config.toml
norm_eps = 1e-05
init_std_up = 0.0242
decay_fraction = 1.0
MLP neurons of a small language model. Each row is named by its layer, matrix (gate and up: input weights) and neuron, and shows model dimensions 64-255. Each number is 500 + 25 x the weight over its row's rms, rounded and kept within 0 to 999. Numbers have three digits each. A neuron's up and down rows have the sign that makes its largest values positive.
After each neuron's rows, "fires on" lists the tokens most often at its 100 highest values on Wikipedia text that the model never trained on. A number after a token or word is its count.

L2.gate662:509499528464430496510516514476504487508509500519472494502500488467495490502446484502508492504450453487500518478499473455507490520488514504534553495493467555508504514493515513494474505478527513527532435495513502480488509497506491530473492487488456547522489498442516474499487463495485506469505490501496527500508525538478518493532469512545504471527515504465470519489509509488548532521491447517507521534523551533554520518458502513473473510497426513498501448517482498476515520508458529507482497545525504504505498503535507482531490459518480489473543519479491492527491519509471535486
L2.up662:515487501485479524470512546469509494517519571531490491474513518488476490512472495506541538521472498510514530487489478486503506479487526481510528456485477507526492510505516502496494483482511545526497477493512484494500457510512520510501528490523483529547478486467508467493497462499485513484525478509492461490489526502515511483490470510536484503566476506473497524473500555509534541510480457522491492496502549533531521531474497534525480537511477485481525458517471466456529495548474501473476511516532490515491482514506503523486480483515508521464509508524500502505486513513464515509
fires on: " Win" 16, "ra" 15, "al" 9, "er" 9, "ff" 9, "g" 7

L4.gate241:484510522541519476501453518516531487499489510480545542484549523487513519537508522489543506488546509549500512562536496468500523510475466566535449480466496504489510484500464450513512476497491506489517497537498483498506492532493484500497501486509472566506485500479463503504532480533562537519447482535535509481488531538444521502493571506500492452507533502520532505528454486499506515500509463472488507489502498464525443491522525499502487535475514501509510517470509485513507452439516481493485504501482518485435515542516485544533492507497467515522482495533475487488476499485489537510
L4.up241:465453494529482516523484472523497489450493492491462518538501462508500485472501520496553505528516475445475503536441514501493549481503521488509488501515497456510497499479514489526485517471482521523501524505449469487561506462507539458482457492501454493481497491515533526514538476468487509536539506489423478505475515487496477537497491490515438524516513534536499517522529546490499572505490525514483473498510500531513474484518489493527458484471492461460504476493537491490526526478493510534492522521496494492501483509502518502517513494491524463475509547460534529499501523500485510522
fires on: "or" 21, "ur" 18, "a" 15, "u" 12, "n" 8, "an" 7

L12.gate1264:484528523542441510511494475508484505457474495529474513526465501492462498499522520499505455510558537541468480528517556544451489545520507544488505511541475480480494487484522493493502471518518459481474490513526427482502480515507470487507484511547553513505425492520505508496521523497470442490499494504494499551520484486532541499495513492509510463506531526517486481548531550515507511515507464518519514499516500506506497520455465491516481440499498468504490495521492512531504488520499474509515509483542475530502479533492499556506526521494504505572502459486524469493526488475510537515
L12.up1264:467470502505504516510523478518497465533514519493566503486490509507467492466470498497472482520487479495524462509498488531454515457486552488518449512536464516509512512504547560500510496480515498513546520474504512508502506500544499492492533501461502460471531468471478497506471501541433549491494509492496461508538459518492525530493478501463509507532483534462436488483531499501486486500486522495466526484476485486518506535490498493585496516520460504508468472522518457464458517486515525497551482526493503506476521483499523532487451496532489511491487456498522463512520497540534548486
fires on: "th" 31, "le" 7, "st" 7, "mm" 7, " =" 4

L2.gate350:528498501501508522502518528518506527504511475493464526446536496501520496471459493506517505494516492483529489462526476509473496500499515497513501521510502515508457458495452567489504489536544530500487477479517515523542498495477500469515471517422483465493519522500516524466472519556489507502463533477517537507508497502499487468497502490493492467477545549508467527465498479488499510520499498452493516478504477487481551546492510476519471479515502485482485492519432454532531552522534485478530481475495515501498468490520489547517514482473470474503503489562504545505494491464509478536
L2.up350:555520569515543478501498529501493529503505494490462496492519484503469486542460501508503484512519465525479506469485446525515501522522496543517500541506482517516464481514446563472526516484512465500469486458513538512514472490519478500506502480517481446501499536550496480527482518537491491504490561488526509489506509472490479498516494449482501478488527549542491513478485507521466505547534475453480526498484476503491495527510474442514469478510509483491459499481453501482495545516531548479520496427482502477500497518498515532490513513481506481521534497525507551504513517474512495543
fires on: " years" 36, " month" 13, " year" 13, "me" 9, "year" 9, " week" 8

L6.gate755:488503492483540418475502513510488514504459477481481503521522529506515511501494449500488492525485500502484570532513472496478475510523493538526490508482512524501484549486560472502520511483494497520470480497526486548505482514502501494479512514467523533519490531535527515512549520518507480453508499466517534548520452469529488461461502511490493464518513473499453516525524501554523481499506522509541507522528490468543490497525541504519492529557496493521501472516465557496515506505513450396505509515492493517478500543547486471494512472472464480482508494495489467463541510498548560505
L6.up755:517473479516543464446501505518466584501487511464477480523515508531469457505470529498538559491461480447492531481509458538480528500467475525530509521480519510515555505518554507536504556443494511511513497537539554510510552510532475514525507480533510491504519512514496461468527479489506537475522517490481521506481536507525512523492503445496495486483539473523503489493485517538505484504485473488544496450478495515496503496551523522511459536513507529482558513489512527493503530503497496480554484503506467508522489509500504466510497517493493498482530509454475507494540509524506423519
fires on: "y" 31, "ade" 11, "um" 9, "el" 7, "ne" 4

L4.gate755:490505444512474477506487506531507522462475485512515523512512513529486543538484487534482482508486497506482485504488512475498497586490470526512527532506521529528493486468512493517465477470509523518476519494512522489533485481529487468444506452503503532505517561475501494507514487496548569523454537475526512512505532515481505474512485532447482512445491522510537537511530488461481517523533491495504479512517461438536524471517503499523495494489476549446537532470507557495484501513467510499496512497517500508432518482509507470543496489537501485470467554492481527499538474498516528510
L4.up755:508465482502503507522494480564532497470484516472508573516498465527503513505473485506474485504504521492517497477468494489530464559548454521512500512505472508540522476484484477500440492502557533478477500467501516487526512508515530453483462450431444507497486516501515488488474471451531532493489511490500492482505510486518509521492489508461503489493491538496540560477521461493465504499575505500479459514523530490485495510487488487499541503493491497455529495466494514483497498490501524495489513521462488485494451556493495504501524479517506495490489520469504522489521494531504499525
fires on: "la" 34, "o" 24, "e" 10, "or" 9, "u" 5

L2.gate167:493516516467508470500496551537465496504542482527475543494494444468550563549510507539494555499501517510503506461468522468486511466456543504458498470485499503478519466533480504461493478486534534531457508525527487478518460511522512503527521470500463503526513487499497514498532492543496489492520484488498552478473517500516515520459511483515466507507491541471496529488485526489545525467453451455547478475498493478551506472500492522534530494517500464539492485514476478494502521429460499471488506487506501521508470546532487510506499489480514524495507522515533495509478445499516479510
L2.up167:508442507506475500530509510500475508479515505534532504487512500524498482501502513510497509519510542536536558473481516380528545461525492483479501489481479457518501514519506484513536510492544506588480501497514483481511488505495501523455518489508469512489508500476515475510499482506467515537537467514496553500513493486491515479492491508532500495477441468522470537503535527515538501529505509500519466500471478532485518474467494505495529495528463458481586534523509537460463500505467499443479526555474490502479523512505554516487482507493499506469541474482517463495484531542465503524
fires on: "tten" 20, "ra" 16, " Win" 12, "fin" 12, "ia" 9, "min" 8

L12.gate287:506514453508510513560492505480512500480547522498499498481498493479520493526495505531496516519541534498506475487461497494490512470511514529498502526535485475509495492503509545491533510486483488470490547497497508488491471475475525478516499531498489518466496456476531484508462445488549522488515478520510556463479536476517508503526522487458499517480506516480569548498491494470504469506472527484478489511486491486518452518543464543500525518472529456511448496512513507472512480464565493489476525546546515484481453501496483518495482456540489487507483514532528525498541468503466483530
L12.up287:464544528516537550555522489457510458497485461519471507513535493470519560559512479505541467502526496489506468476490505498500535518512499548488469540496506505487487510481512506464513478524521486510489475502516496495519501498547506459486499549473493501464458465515458512491503462466477474494537538537471491512563519463522522519483477504479446496472515514511519503490496500482462505473514536479510501493498519504511542517487502536468509514450512506482495508568488520513488464487547459489456485488504505443479472495526504501449507521489484464476508541501513524528536493505529514480
fires on: " of" 19, "ri" 17, "li" 9, "gu" 6, " for" 6, "an" 6

L2.gate690:484518452561551521494495513517517474505532501435472473447483539418512507486497475507480482499554503472498504451454496522468535484502463487481496502512481514509506522527464516490485522520523488481559485481492518511501503531505484510502527484478532521513510490460462527537466526476491547495523490506540493468502503500498525466535519557463528452506485524490520502506532502497531514495491534489472513482531485460477518526495484541491526464514512479485488472522512500507534540485561484494499486538511497474493498488545506516508485521461501448474440513527463476482495481507493493463
L2.up690:463520507527545490518490518525514495533514523520483442465500522470482522523496507494449487516523508487501491458491508559548531513494504522499489530479439534475526504547490514480485509557502435511530471460496495504519491494532463490495513458465525519503513496513514509533488455550457509510524509530507529470508519486508523489521495503482474493492485512499507508479516506514478468492511519540453485518517508501520550492481471533470515489523505456496476527492522516468511529483527505481489479502503502487489438545543496517506518536491506503510473535508495520513492503530513512486
fires on: "ra" 54, "gu" 28, "n" 10

L8.gate79:495493512520503508536489485516479485465498496497466555498514482452486495496521495511524490495472510479461511487454461473496517507518547469470492511498534534475515515486510551512523499530498511522559477498511502497498468471474490516479504513503514507499506498465526536497494555466488531551549516490484491490466510506521510548493449524502508493510510495542504470494429483505469486516485507464482470525499472512493507516523507498479513516474460512512529520509473468552492539503434510456485512476520530453533463510476516533516527492538489498453487509511538544475471511491520470477
L8.up79:478486481513502479503424447477505506514502506512506492545550527530496497512508466561510535507534510465502488471525515513501471528530540499551499535533538489490446498517469478494482505504538535459491536469526514514508499469499466509500501489526488507495512526542502493506507531499497474550499551538484500498461496482531501466520460505518493524494493463465523535465549479507524505508529503499494490532494526513499526456518492498516511501477501454461525506535561510485498519472492495537529502454483491510510479480487496455438537489461536505453513503447493487537488521478514510480
fires on: ":" 21, "ur" 9, "•" 9, "ly" 8, " hold" 7

L8.gate121:496527502539549482515475482484473514508517475494553508448490472460530508510501495532492524479458533443539512540471496518496493506495523502537512480536524508519509505479538533482558480475491482532498520543490501539522459519479453498496525490527532514515484476501494470545483485478514501552497521532504527532484516499504505516527505508506459490467517510503505487480474492491477511535483433497501496502490524532472490503487520503509484495490506499491533514521488511547534564552464519480459523521502463493522442506526503497456514525525480468482527517554506531531509470497495492470
L8.up121:450521499480485437489519490480488507504515480526529442502493503506509520518520488506477505506552489543457520517458547493457498507477538503474496461543502496494512531527524491514496532506490557487500486524527484522501485508541523468518510501514492528539506492501458510502494483479547512523446495580506527471481491560487474512545526545508499488511483502495528483507520510491508480508466495466453464512490539517514504513461495538527548521532456484500491502493480486522470491473474504470480518507535490527536494504510444455476512494493510492461539510473529490483487469476467502478
fires on: ":" 29, "ter" 11, "ci" 11, "ly" 7, "in" 7

L2.gate770:538503528487546481495491525450485549503506482431507485497531483496514516481489489511457543559544515558489495488531482526501524534497504461496506462445495474517503494492509530508509478510497535505480522477490540526525493530470483473476482506480522488517518530513528505485499528543514484518479544489452488510513485520511485445499546489525518472555535544497487520531497482472493507531461484485477536494472487522515511490496488450494478506489526503500452524505487472479489525483515478489494498476496475480453493460485476492513500511521472503530506483520500521521465522445525511574
L2.up770:541535538489498501509507520512501505494527494433481491501528468506503495515467489462459527518547489520499501475506466558474494528536512493509505495455520510516484482487461534509529481508488507524510516500479549500502501510459474514495523499474517518507493518496508521490475524547503492514518537481490503509530509500506482470505496454483460450519563552537514497512452504481492505521499486470506511513479461488524512462544458439482470523488525534504473547484479485469486513496512495492495488479493470495468550472505466458496502489490493501507456486516473502518470495433531473549
fires on: " years" 33, " year" 16, " Year" 13, " life" 13, " month" 11, " season" 8

L2.gate825:479543483520488505493499496526478476543513503523481494470523449476485483528452464493458519486510493505486510474480483498527523478507484496499496527514514538516505503464495483479514509531500474452566493492463479480526503498491464506506513511501510513509458528460473527492412574501509537494504507490478488480481514491520525466545528494480518523455501527546493461480504518464520453510494535486497486538550455466507508518515482549500483513546502510508510513525498529561514524513526477538496487513453501518477513489510509518507497473486530462515460527510481526530486489505487527567
L2.up825:502497531518499537523509498499506482490480492511458451489526498495510493501438534467467462532532513512535480487476451472526530526467498524476488509516468518509498489495541521475530483529468453537532493500496509516523493505485496483449503513444524510467485525508481504507490524536444529452481524542536524503448511491482503481550544480534491506505517512548472493480527521498501491501528550463473489492523480470487579506473500519482534455550472471503494530505494527496501537521521472504478507519498487496532481523506516487526473491547492479513502523527488493504460480471517518501
fires on: "ra" 53, "fe" 35, "la" 7, "th" 5

L8.gate432:478528502500527528484495499484521495511534503549506506472466507521471447512514525538482495498521494496449548495529527478473480504499558488494481498508475526482468539491538496490497499518493500464516540516516436464545482520543502486529455543490524493500455505482474471481533509522471484485486497510506521493534506530522530508448456490472478544503502522524464538535443498518462495511499530530536464520488487471476473495531496522520512554470508530491532487483495531502518509522522433511518487518493531540469490501543465521526482499469489556506507503455512496501519445505537509497
L8.up432:485512517530500468489523494518458494486485496529516528516518484492545482515504541523492474526459519512486503482530526496464512488496513466503492504502460484507509506483512572496488469482430497505520510488495511478513493520545466466492524467494467500476454473482568534502464477505534529503509541491478544541492464522452485532485522511492539508559525494519487525496507486482472506483466494481497518515456487503490483525479524451534499473508497509486506478452511506490484515509492502502529535544520506459508482467518528481526495505514461503499486518535530513463458492453535508506
fires on: "st" 21, "th" 19, "est" 16, " most" 12

L10.gate1228:529484490522475485478502502544520509511486483485476536483534479497575552522503519526484497479529469487489486530470551485480533481489509519485511486475474540492489479523500484451527461511493499487494513468506538534502500510491504478530487493542540559486523495454528516507493502486535504484449510521502479453488499543480503516488497510453486468486498488562503491475494474498456478540491514507444512510509509478527462492520498475525523527464479478435478558528462510478530519516451522433506490532512531500510538541528472540498526479515501521518522527465485493526506443508507501532
L10.up1228:483457511500515513518533482473457497525515474513504485494498475499524539497476438473504460506470499513461506532486494490446496528506475512505479511539533540475462537495516483523497513499494509469606523529521518529515511505519515472510497498523492494504505533514504477504495499481435476521523530508508529539510456521478511543567525546515514551511505520538512574472518498514519543520506496502480480515488538529503546498501490502501465543453493540485469540508522520478487508500518503533497494481505502513463515471507526483480512497536514458502493487515532505522538513548500495478
fires on: "n" 21, "an" 13, "r" 8, "la" 8, "l" 6, "en" 6